python train.py --d_model=256 --head_dim=64 --d_mlp=320 --vocab_size=2048 --activation="geglu" --positions="rope" --rope_base=10000.0 --rope_fraction=1.0 --tie_embeddings=true --init_std_o=0.0173 --init_std_up=0.0173 --init_std_down=0.0173 --lr_head=0.00594 --train_tokens=443600000
MLP neurons of a small language model. Each row is named by its layer, matrix (gate and up: input weights) and neuron, and shows model dimensions 96-191. Each number is 500 + 50 x the weight over its row's rms, rounded and kept within 0 to 999. Numbers have three digits each. A neuron's up and down rows have the sign that makes its largest values positive.
After each neuron's rows, "fires on" lists the tokens most often at its 100 highest values on Wikipedia text that the model never trained on.

L3.gate61:545544532487509466506512437481509492541506489505532376469515436473524477497625387494600511450508474487519542458472451573536484442496454516486561498529536488541546396483504514506446505540501507444592501559468525469582488457501532534532519508576479508436436525457453527531475468471483487454
L3.up61:560484469359491441570527456337465539411472486457536424553536511441557522430531467501526496451395494458565572460422454520468579503475525527494513522520582478524533459458529509500608473536593409523523449584493542503485398488471535422508499449671462569494467485527490511498513444535578512427
fires on: "ang", "ay", "alf", "ush", "oll", "q"

L3.gate272:449518519472404585449474446554491477459496513514489477517531467484524499394412484564402482507433593545490504397575605490503489421545387515577513472478481405444475465555526506447464527595532495423505524540512574532565508543509457527499467559494490523485480407504471478436445523475480545425
L3.up272:543520485555491493542463553450580575547520496524404469521510503525552578462461450493476498509542590457517487562477559484493560566538373470510569493463537464449537525516585570501589500578557443527548527428511532518408423618486493528515543522403614599501450513476494523591395520611423444474
fires on: "ur", "ill", "ord", "ir", "al", "y"

L7.gate67:432512518429498495477508443504479551570422458531453462508421514477492467465465553433457505484476493485532540505454495520481485519474491577444520461600455522477468517458532525503477398467511447561517552584480490555528393475441529442491569447554522407455622427580462469551492472576435424539
L7.up67:547479454495475462513533491488563627477475472495490504431503442496525492528472514434488612552422527525471412461486495539527569512479510559463481561474559564413514588392609477526514575562517454438537640471442430511552539509554471402536419567479556463510441444393530511501529510528528548597
fires on: "ff", " a", "j", "up"

L3.gate52:502607566548556603551552529447423473521483521605498402492440422525481506537428426556496577510468516567526525501524510488502541407498562462427485591486421515476500490462475448575506416542491520530526489594494551549482567474410509473491502520551550557449511448491506592573559502556526559526
L3.up52:517480470522539474540524498485385526416484535449575537446540507506506478540435498510592484344470548441566474412469484468602516448437587518477530533509505447618510427370486499454413468484474440538467549562527516427437466577493452439528578543525423543578480504427530493394511441441466528471
fires on: "att", " reg", "ord", "ount", "old", "od"

L4.gate319:481517529430524429535460454407525521525391443473426442500441512426559389399530503467485562635472486568489500509494453409522429521460428494410525464520485486527456570511539548501509514484554571490465464498497495534502448526517513526502533563422521525477526378509487528573495477489556443533
L4.up319:473514463555510443489485539455469557468497479439453470484428383463518427455529549447459502449452457584431475511512534418514519515543522490436526515564514534429559519516513544371470549470548472561415461509495553463466487465604533420497527455504469408510494491465536565497525474437538596550
fires on: "and", "ok", "ot", "ob", "oc"

L4.gate283:498525541531566589507539434509482469440459471445462498459476504439510465402497485600467466509560537464469554397515463528526403504518413439398515519493513527437447549494508532411535559449526416479524526640482501413563509544466574495475505468455510467475478581438421519529487436443545420457
L4.up283:492435513485465578502450502630485546600518509470472434533519532496463499507542544500404409478570334535593486506506552513563427632542458518583541495548535455502446437475519553480440528399407459557483520539531534565446465507428446463534564531470550546508565510523604475538554552475485447383
fires on: " count", "ust", "ount", "0", "ess"

L7.gate185:525474570554527577422487500507405588481452438488488437575588478518414600478474461470570449577491477492577509497585523516477521472455463465476500419579444480462567532494568497393526414546513511474578473545560549506540511530494572486468453585505552514482473506535416560557465461479453412525
L7.up185:508529579497489490403457451476494511525499443382512423441564530471398483445524506459501477551461482480535535529505524647405459465532447455458512481550444431514500396481511562474568457512517565554404436418506571521502548464502499482553491523472449505469553542607502551481396577579552520528
fires on: "\n", "he", " =\n\n", " is", "o", "e"

L3.gate171:383556531482526465430466470447476479496483514433488470511485510516529530609497381523469505476491444470467553462501466458445464523473560536440385477495447513512515490520464470515473410590451519506546470494495517494485517439467471561498473525481382467456451520448555469539537560488405406516
L3.up171:444496520515515426538464513398506419493501580508480512512555491551421482601405465527464539569526465511524557444543490402519547621516522590430425451473500534425533512483462505459404528570516503526339539541493564591467526490501532469474528473509449485459504518536535583546557515513486434532
fires on: "ure", "en", "omin", "up", "ependent", "ay"

L4.gate164:420542575459418512519452542460525448549479462595466495531549530461493515468593447533489489553412521576536556485569489466542514520451488463545501581474425518494565518472525520446442444501517509557539486599491517623393529609484466506486645473531505479513448511633417449556509498496473551530
L4.up164:492431463422511638476479490484501524430456474458436458494491430476490549473403520542544390554513474521431471477568493429432427513470512519522476514456482502539523452509419558475520531497502554486454444597484497474507435466547510492485569457493540547586536423545401399511516482511560532549
fires on: "4", "5", "3", "2", "0", "1"

L3.gate42:479499532517439482460517467479476586579527507518471517481566503476478500542536473476495499461425375546525500508556495500488498456524483444475491559512480419563554517498531472514564579545568420407517598556576521493442507551485401380549487614593579518510466516528494513590466524486475538486
L3.up42:473530480492483568466466438457433594528572546533491564503493545502575476582496533487530531555505449500536531484564475515480485504508499347530512588512515477570630491538495482532463482527469416542451507496519455504456497572598545445528568509435497528521481380519492532500423429514551521537
fires on: " go", " me", " Play", " mat", "an", " Me"

L3.gate123:541494467485445473455508432554513551489499439515496541565517416497534591418422605560450520479507518551542532463459541473382535528535508580429506558480517495544514533587471389452494618523491388541475516522467436569499488416505461490610486513565514493507462450378558420497516513538555470504
L3.up123:505510491463528480483460489568492539521480497498486494513486537490490541456550551527420557530522405507475507483486482517414521527582537533493500529511517499537398550493572444508431577493468571623505498476488497422456507538481511514461529526521417551512473531462508497531517476624624555512
fires on: " v"

L4.gate286:568580515523457521535494497539491542486550516567502567556397442472440495561458549500552511553518451488584481457574583505600460461535557523490460565517511467587488583486518461563432470498404442461443455536477545573550494510488523498503544513527506518503600680376487516480508479510466574454
L4.up286:472517481538490506468473543516483525496504509481521477553540578511571576503524516459575490533541422496462521475558470383493536423586560399457501587487511502577472447481486496614445458432493484461516532481495464463494433533516536463470545487523480515528489519420489481475522491454541578480
fires on: "m", "p", "bum", "M", "us", " |"

L4.gate239:589560500546495508529569520565563485540465437444480469538494469412484502580470490366491627474547433464451409495533577468413534486464469446622504532531456462494509529539531424464426471451502494382482538438470463443465498480488443530586514506548515374433470444481541409536563482490515541485
L4.up239:570509500430503518498568577492470573532560461446414577500446473421532568491511538406472507496569528480468557567510519571427382508493443426455453493434446498510566500435511497527450493465472492443473485493487529512442525519582542546589512489581397487482411446490513484588420508503524566497
fires on: " c", "C", " list", "-c"

L3.gate253:529546507580475413498517463547505544442446504517570425588537470538484490555556451526499502461610486639558479454524524465453489535578447532500520473546496493588488410483483521580428552500436439512476448505555561525489508480493484508525529513635417428488452497512501525440545499443430507424
L3.up253:557524510430391502574492451467473531488434438449473499504464446491551474522464473537488543550520520555521444493471484515532486595463480548549461511560578464445444480440541490480459463493451484492492450484554470540504487463468525477496459515618553493499561546419486450445470506492503489527
fires on: " not", " all", "oot", "all", "ast", "ge"

L3.gate50:546466498563452438567441565524534490515553581538575610520538531528552473553555496459610532472489600532478463483497533502437576427516465522481473573476523505567463537539460495545482416501533553487537500468565422424471503452466442543511485469561477575500533585465452485526530507428578465528
L3.up50:608506492474462438503546504492327529481511471516496548623530469515513519514452509492582576472553443562510574431504468492516535547508547555450470470491525420490434465485560500437495585386576451475538484468493522562482521499580516473509501537503515512499537555433454501515422444388434513523
fires on: " pre", "ad", "t", " com", " war", "all"

L3.gate142:505500484408579551506540551449484513490538582577427438427502484432595515458467517476461436514470487518514522529395542530488483530526524445523530583397463427473461529480542454511489411498492566493553446433526592430472431466475502532485495557522451458451569505542482523523537521541594487486
L3.up142:514464489483531446468562594416502491519470527584428527468532553573506500494461494550540432500536427557529539452478411510550478522493459480491475509494479391488536455577474461486477503494536495451529501452536568510492407567542518527526559509556464488480574460530511502424530481550521532462
fires on: " ch", " bel", " sur", "ab", " th", " ab"

L3.gate128:432517534456456387390478464569507475605460494416477501475582517545555520518524420508475427506417464549469365548471481550496469472506487486576504583576521468553491546499480499519496520494445436505530513522527519571509481500484567518449516535658502453502555513462430473495442468543476498474
L3.up128:528504524463460433428577626463584443423416487512469551498548516486552532523412483616583396467462450525425548573523498482548519440457437442542515599507537420426567565566491525555453512505505495416562563566509477517452549499511462470484488464443508512510517414477493586550453580437518562394
fires on: "ate", " received", "aff", "air", "ing", "op"

L3.gate201:489528512525490541535483476466488534424515454505475508574428418462555565512548494526610495496439494503564503521495451482496593465478474495488567521541513518576550431493528508573422462517507443455635462507581540518490526493574527527512550550518485448440498490489506595546477549573464485558
L3.up201:485497463443521604509531507577506516470599483457487562496407480495452554579502549569556528528458571409486469457477471578528439483500540532492552439572533520592457482477560495552503496449477605619549578549492567449400444550570534506514496511545458382534514455600588543482457549593548495538
fires on: "eb", "ed", " After", "r", "ol", " after"

L4.gate125:493595515478483489502386431588439494585494444513413520484427507511494518556559446523500508481551505477474482498503510507551562558466558382414489517511536536528448511549521597507522553478496533474568495507566533421468498513498434463559529494522544415515514572501481606570439515535495551488
L4.up125:464469525465524474474626418482554421505534450464434516504504501545456460499478454621493464427350376507425485572485424540457545428545494477553478530524463423551540440569532523408532489546491434553523567573476563405508490447528451505595432509511569424492538548505482555552534486561436407466
fires on: "rid", "te", "ree", " Que", "ue"

L7.gate293:612524495502425533536472568504541452444455531554512522490539493527528511419516522561521507442399609505525475550544525499521558528502553502491538562564391577499492482536454466481568436592480477471463505452554455494512440459527519485555465578532493437517525458458435551467471559425489557524
L7.up293:479536488501407462541523555471538500495469578496528545483531419527447504418507556482441571503408436475511341525517446493474538587492521566507429490489440591440525573533467490571506590579501560564508527559537418494483525500414503473593518525587504432508516523512520536464502524415499428545
fires on: " |\n", "s", " Ad", " Em", "ab", " con"

L4.gate36:390577533458375490538406528511517506590459455542548455391610478516523487433559536500492487374519428463563486446433484422503530456375479497506518575557486442478491472530493514432443388453506457498524587511470498492427487576417544496509521562461476485490455549508463554470529555540378495503
L4.up36:496473440522501515503508494481482463482536575438580424518497416443562490487512522584450582393490442513448485493434497458440537479522430496522519541564410440508565607532486401518503526501453458459451482516527509503468513514478571425598481480505542446569570465526563347520591514547476511479
fires on: "r", " Pr", " Br", " tr", "pr", " el"

L7.gate235:486495513504557481557495513470490402587452401437427448472552432575573472638551491449554477523460451464509526502505443435463478481527494432557533548480432526550483480485558501509459468521534515518510549460550468472475484509479512509461552527463527541478588517477592492480491612559471509427
L7.up235:556469480464448538488532456409444481495523463494597545542545539497531542497534442521573530466506492401447460496433480489418518492601448479527545527460426588588492501544568462507573493489619416453602572488507476478459451432555532489487509506497472390540480545424499500444505505531524492492
fires on: "ro", "he", "os", "O", " co"

L3.gate67:510522497595572527488542502443480464420565393461587453419547538504522526483537421477426541578515389463552530595551490529482515360550468399534468487514517438598497602543394524505480551541463516461468504552491522515513493517505511466526505502526447488516489574508498535531498592430604450476
L3.up67:467479518533519506571496455450464551463543565477593432510500525492497518459483471507451411442461428403528565546481437445443553619512546533499458510554557449496508460454439607608538464482501564529409530381541529628413446516521558439585463525446483538490508522557468454505485485457511522507
fires on: "ed", "red", "ose", "row", "ly", "ay"

L4.gate271:504519509593489550450541558511474509489499510510404517537561514544418548550526515430432531516490492512469567497529527481577540520566470475448503482610477471462572475514504528569391495481512576532411503463502385454569616473482436468491518555583503552483425576510559519472529497469471546457
L4.up271:459524496474533559430554404432495513491536388483521372599526415500479512447468503514542505454486525466562544492471579488361496394484545426514589459502458538544539509491440440441440509566497472526513396444519478449551474529479502485486461518568572411532483554502497474566488508507550494505
fires on: "ear", "In", "our", "ob", "ew", " Year"

L4.gate224:579582557497467416546514498489492589472468570524497479383496456398397528460535546569455564528486482463513482564564520448586441477453501469433497506488481471512485426460512469478456488493592591437462514465610506491506430484625518536440527527531538429506543437462454532538532422462427523460
L4.up224:472511486504500535474493416537556428467537565480511471452478428473422534602548518409356521518539413431546495598525512534494548597380453508527513596565536567485452481447478596510502482462506594482492557570535549469487410501548525539428545433590541444521641464410502517509536433464420467475
fires on: "ens", "p", "cl", "ter", "tern", "it"

L4.gate147:508551540470449585405487455484539417525476426561503459534562443512501479412522385580462486538428521507540430494512480525503473533483526531512542489557464570485628523499570539528529531473493397637513504560504510543628508538540598570597463551417514442490500466512523444529451469567474460500
L4.up147:562504505506479453518535510615543494523506424568539412446550409544441650561420526599515461487538528510559547533531433470470538535482528488503577456547432503412529535488473524521435460478553503533497471567537481467575546581508475476473513472481486592470518495465458527485515563497505542548
fires on: " se", " describ", " f", " ", " end", ","

L7.gate138:467529493501571482577547553475574608536465470520476499544483522426465572487475532408481487600617559482554541487565520615541572533519543439515396506545499447460424507448541497469549512455490551411476508566517589528470567461495525537478456517539432617553546418532458486561373472515515534497
L7.up138:473479548512479448500544384527518504449509528545534553493483595452498472567540493532521494529487509515548453440634440526515492601510520448532429565500569539475463427482422445468452463408543493394523566501539425560584462509490564432522449381526472525489450469583433543515406476503441428460
fires on: "ver", "ely", "ly", " not", " most", " only"

L3.gate6:436494497529511476542456507537638547561476539522436532437517511512455489560592531495586521520549513522519445473569449612489444527429428447431525436452530404540459469462537509491483535481501532484528503421595497523492537510606463525529521539513475436500496537512529458496478556571510477378
L3.up6:551535519458435508548532443547578530623468459540463538404528539510559492621521507542538444510496488504509512504585468517564440558477415441400472498491523443540489532537437522491467506515445472500495567472422476392484580510498508584454546568523478473454503482539497488539518502399459522510
fires on: "th", " land", "ts", " family", "ct", "ed"